python train.py --num_hidden_layers=13 --vocab_size=4096 --qk_norm=true --attn_scale=0.177 --init_std_qkv=0.0604 --init_std_down=0.00725 --optimizer="muon" --warmup_steps=0 --final_lr_fraction=0.0 --max_seq_len=256 --train_tokens=363800000
MLP neurons of a small language model. Each row is named by its layer, matrix (gate and up: input weights) and neuron, and shows model dimensions 0-127. Each number is 128 + 32 x the weight over its row's rms, rounded and kept within 0 to 255. A neuron's up and down rows have the sign that makes its largest values positive.
After each neuron's rows, "fires in" lists the words (lower case) most often at its 100 highest values on Wikipedia text that the model never trained on. A number after a token or word is its count.

L3.gate299 [139 147 131 129 148 101 146 169 128 159 145 148 112 185 144 205 107 192 153 144 114 146 174 154  98  73  97  70 104 130 104  85 155 162 165  90 131 137 157  89 122  83 148 132 144 145  78 131 137  97 152 134 139 129 190  88 119  92 169  57  81 144 167 115 122 113 146 103  96  93 136 146 166 173  99 130 136 187 168 166  85 116 107  91 105 188 140 112 107 124 117 126 104 163  61  97 125 129 130 183  47  95 115  76 128 188 103 130 116 161  93 102 126 158 109 143 170 164 104  98 113  31  76 133 137  63  56 165]
L3.up299 [128 134 160 102 138 130 179 119 143 164 117  76 128 160 153 118 151 113  79 141 178 140 110 118 139 106 136 107  77 125 124 126  88 176 154  75 129 128 103 123 141 121 143 151  61 203 127  89 120 157 124 153 202  99 204 154 162 160 130  78 131 179  96 143 111 130 112  93  49 133 237 121 177 125 111  84  95  93 124 159  90 149 160 119 134 132 115 120 144  88 108 169 150 121  88 140 112 105 159 134  76  91 114 137 148 112 153  83 101 120 133 195 116 157 127 170 109 145  94 142 117 161 144 144 131  43 117 114]
fires in: "s" 64, "theater" 5, "are" 4

L4.gate203 [ 85 106 127 123 177  86 116 145 139 131 112 134 213  80 121 144 141 131 148 160  72 158 191 200  99  89 151 131 177 117 145  82 105 122  74 175  58 164 112 167 129  86 124 111  89 127 146 169 116 178 178 156 106 165  87 153 133 139 104 165 123 182  85  82 102  77  94 148 147 148  58 135 148 146  75 107 127 102 104 102 122 107 126 139 123  73 129 183  81 120 171 193 163  60 154 153 158 106  79 125 100 113 140 120 170 124 127 182 107  91 128 181 128 137 131 106 150 137 141  62 147 134 126 122  92 106  91 165]
L4.up203 [184 168 106 122 151 142 121  82 109 168  77 133 131 139 144 104 114 125 131 152 164 122 141 106 141 190 108 108 140  94 147 143 118 108 146 126 119 151 112 145 172 121 128 136 134 144 120 125 108 106 140 137 134 103 163 140 169 177 112 140 186 193  47  99 145 106 105 174  90 160 107 121 181 132 119 117 201 150 161 119 127 126 140 121 192  85 170 168 154 149  99  88 183  95 160 122  91 132 123 114 135 172  72  89  82 101  96 169 148 168  99 100 137 135  37 146 113 146  98 101 174  77 128  70 128  77 162 154]
fires in: "both" 25, "into" 16, "to" 8, "other" 8, "either" 4

L4.gate209 [137 101  90  78 116 111 177 109 111 137 107 127 107 137 141 120 130 154  81 106  79 157 109 141 122 143 112  94 131 144  95 159 137 136 175 144 130 134  86 136 137 135 196 105 117 125  75 149 120 105 123 133  99 127 180 123 135 135 152  67 165 150 125 100 130 131 148 159 107 164 144 150 173 134 152 159 146 148 196 139 100  56 209 133 123 164 104 138 135 144 174 170  85  90  91 126 141 224 133 194 171 114  75 124 135 164  98 165 101 115 124 163 135  67 145 107 127 181  71  91 161  59 164 174 131 113 177 111]
L4.up209 [ 44 178 175  73  94 142 104 115  65 117  96 114  73 124 102 101 135 116 117  99 128 118  78 151 110 172 206  78 123 190 121 140 144 151 184  97 141 164 108 143 118 163 183  47 130 132 135 130 163 169 128  72 138 132  95 206 120 184 154  90 164 124 152 167 147 150 109 151 125  95 164 122 119 120 188 141 111 139 110 125 128 141 110 161 165 104 149 123 109  87 133 130 117  98  90 144 126 149 144 127 122 125 119 168  73 143 115 102  79  89 101 173 128 102 116 142 121 127  71 136  75 122 131 120 140 176 133  89]
fires in: "of" 31, "architect" 7, "architectural" 6, "parish" 5, "william" 5, "architecture" 4

L3.gate390 [ 63 191 100  70 126 105 130 143 136  90 165 151 174 142 141 120 106 166 166 105 111  93 126 121 142 198 102 105 126 131 198 103 131 124  43 129  94 140 118  84 106 113  76 114  93 135 143  73 119 116 186  68  95 189 119 125 162 146 143 147 135  69 152 204 146 138 158 116 178 178 116  96 114 133 110 108 138 104 160 108 140 137 122 104 141 125 122 135  97 107 150 100 103  69 133 172 139 107 116 141 103 129  59 212 102  84 171 119 194 115 155 118 182 151 123 166 140 179 143 114 118 165 108 108 129 135 138 138]
L3.up390 [127 125 129 100 150 127 146 106 103 126 140 148 168  90 119  77 127  95 134 120 152 148 134 106  95 119 153 151 147 122 113 216 138  96 138  87 138 113 118  97 161 166 175 146 148 108 195 111  76 166 159 123 132 115 185 116  77 123  69 126 135  93 145 142 160 121 126  77 130 189 125 147 120 171  95  97 113 146 105 151 113 142 172 151 111 118  67 135 107 136 158 170 171  75  69 113 123 172 122 128 155 138 180 143 134 110 178 113  99 145 168 122  74  70 201 142  91 201 122  95  82 145 202  96 147 144  82  97]
fires in: "a" 47, "was" 5, "paratriathlon" 4

L6.gate321 [ 74 100 104 138 194 148 155 106  90 189 123 148 122 143 135 147 197 123 123 152 169 157 110 130 121  98 163  85 140 122 101 107 125 161  72 142 165 148 121 106 176 153 154 105 139 109 141 158 152 135 114  90 148 106  94  81  73  83 157 134 144  97  93 161 115 122 124 110 103 121 154 162 136 151 119  24 103 118  99 165 133  95  89 155  72 145 216 159  78 180 129 188 168  84 149 152 107 179 176 160 161 158 158 116 139 105 149 127 130 205 147 143 117 113 111 139 138  92 165 181 155 102  80 165 145 102 153 105]
L6.up321 [135 126 139 125 162  69 146 131  77 151  83 118 118 134 145  86 112 105 102 109 155 116 168 102 135 145 139 148 133 142 104 129 128  88 140 152 138 139 123  94 156 179 149  83 127 115 171 128 175  91 148 102 122 126 188  99 143  91 166 141 128  79 183 128 189 118 102 120 124 124 164 144  91 169 109  49 158 166 126 153 111 126 163 104 132 198 118 107  51 105 152 193 103 135  99 136 124 148 175 160 136 145 165  87 129 125 158 152 141 102 116 156 130 104 121  76 137 187 175 111 135 105  62 109  87 133  84 151]
fires in: "of" 73, "few" 4

L3.gate222 [ 85 111  68 126  88 130 118 166 136 112 125  57  70 114 153 143 194 106 134 170 139 115  91 120 129 149 157  85 190 118  85 111 147 185  78 128 104 155 119  65 139 145 195 104 123 156 147 107 128 144 135  97 136  95 139 152 139 132 151 136  87  99 164 199 203  69  96 114  99  87 171 129 123  70 125 162 155  85 169 108 134 108  46 131 112  99 146  82 142  70 121 132 140 125 153 121  98 152 141 151 155 165  95 149 119 125 106 100 165 140 148  83 123  56 107 150 155 154 117 118  89  84 156 131 116 130 146 103]
L3.up222 [ 90 153 145 103 128  57 131  91  83 157 127 110 138 133 140 168  88 127 124  97 152 147 180 140 146 160 154 123 139  94  57 143 127 109 135 110 109 147 122 121 126 120 142 101 193 140 171  84 108  60 150  78 126 138  68  96 120  95  82 137 115  93 141 137 129 128  82 139 103 101 126 121 132 151 132 183 173 143 172 108 170 166 179 171 118 119 108 108 158  93 127 127 120 165 117  94 208 127 118 189 185 149 105 164 151 131 163 100 104 176 151 121 162 161 153 122  97 139 183  92 110 128 161 119 124 172  90 144]
fires in: "in" 43, "on" 13, "initiative" 4

L4.gate271 [114   0  86  86 166 134 129 153 137 127  83 107 129 137 114 132 139 102 136 119 132 136 163  84 170 141 124  91 115  55 140 106  78 114  72 114 111 172  91  77 130 110 150 165 168 126  85 113 175 206 104  94 129 196 150 130 131 167 154 125 145 137 145 124 119 107 177 163 118 110 180 142 160 140 155  95 112 175 129 102 194  49 116 141 156 143 140 115 150 105 130 132 140 153 162 112 110 124 163 111 111 117 115 174  98 138 108 113  95  97 126 122 115 109 158 149  77  83  99 101 163 154  51 111  82 162 148 159]
L4.up271 [145 198 154 130 115 173 125 143 154 139 115  81 122 100  86 141 132 106 152 157 126 143 146 155 141 133 182 114 123  94 125 122 170 111 174 110 110 161 132 109  70 171 152 170 141 107 140 142 140 108 151 153 134 104 108 156 123  77 136 102 113  85 178 133 103 141  96 120 162  44 150 186 188 133  79 151 140 142 138 136  78 187 116 167 138  72 130  58 109 124 135 124 124 143 131 125 103 180 148  53  79 134  93 181 172 111 112 125 196  42 126  61  78 112 175 128 131 199 170 125 110 105 147 133 116 220 113 122]
fires in: "film" 17, "video" 10, "s" 8, "location" 5, "operation" 5, "game" 5

L4.gate141 [170  94 106 122 144 169 178 128 145 112 152  96 121 123 148 142 125 171  68 139 115 111 112 159 137 111 136 133 108 131 104 174 169 132 152 112 113  84 128 207 101  97 122 111  49 138 140  67 123  79 136 185 172 141 178 156 124 160  88  65 131 125 126 128 125 118 125 133  96 132 127 191 145  95 140  76 110 129 111 181 171 110 148 191 113 117 115  40 127 112 160 149 118  93 174 147 107 114  97 105  98 119 112 124 137 148 149 132  90 110 143 144  48 115 121  85 175 121 160 150 137 156  86  54 162  72 122 125]
L4.up141 [140 130  59 121 155 144 104  91 151  78 106  80  92 111  92 158 173 154 142 142 113 130 117 149 126 138 174 125  52 122  97 112 157 144 135 178  94 142 184  94 111 168 119  91 120 122 132 188  89 166 154 138 182  74  71  87 123 130 115 174 110 127  85 152 155 166 137 119 175 173 126  89 161 118  90  88 168 111 118 122 128 142 102 149 121 105 136 159 120 126 135 104 126 122 150 177 139 161 135 117 193  76 169 102 150  89 146 144 116 124 127 168 155 118 110 134 115  78 101 102 132  41  57 126 177 152  75 103]
fires in: "can" 27, "may" 21, "could" 9, "must" 6, "will" 6, "should" 5

L5.gate239 [164 154 162 109 157 193 102 128 149 136  66 122 141  99  74  99 130 190 130 158 152 112 156 164 102 233 119 159 189  73 112 174 173  83  83 143 125 150 105 189 111 113 109 106 142 134  93 108 174 145 130 127 187 141 170  82 116 164 131 103 127 112 103 118 120 135  91 154  79 125  96 178 138  96 140  99  72 119 106 161  83 128 159 108 135 119 201 118 118 158 109 114 100 151  79 105 130  94 115 115 151  90 133 148 110 125  85  81 145  86 190 148  94 161 119 158 159 141 136 136 240 134  73  46 121 149 155 104]
L5.up239 [159 115 164 150 150 168 150 130 150 124 148 101 130 139 144  96 109 111 118  76 156 150  96  91 125 135 176 137 170  97 115 142 154 117 105 168  97  98  78 156  93  97 153 146 162 136 158 132 161 155  61 105 149 184 191 164 104 145  95 187 109 111 141 111  98 147 139  94 101 151 140 176 109 119 128 104 121 115 140 151 129 158 139  82 208  93 104  85 170  86  82 142 131 105 119 100 105 143  96 148 127 155 170 194 131 137 124 106  60 134 167 104 143 184 168 135 119 160 178 180 183 147 114 100 167 167  97 122]
fires in: "that" 62, "praised" 6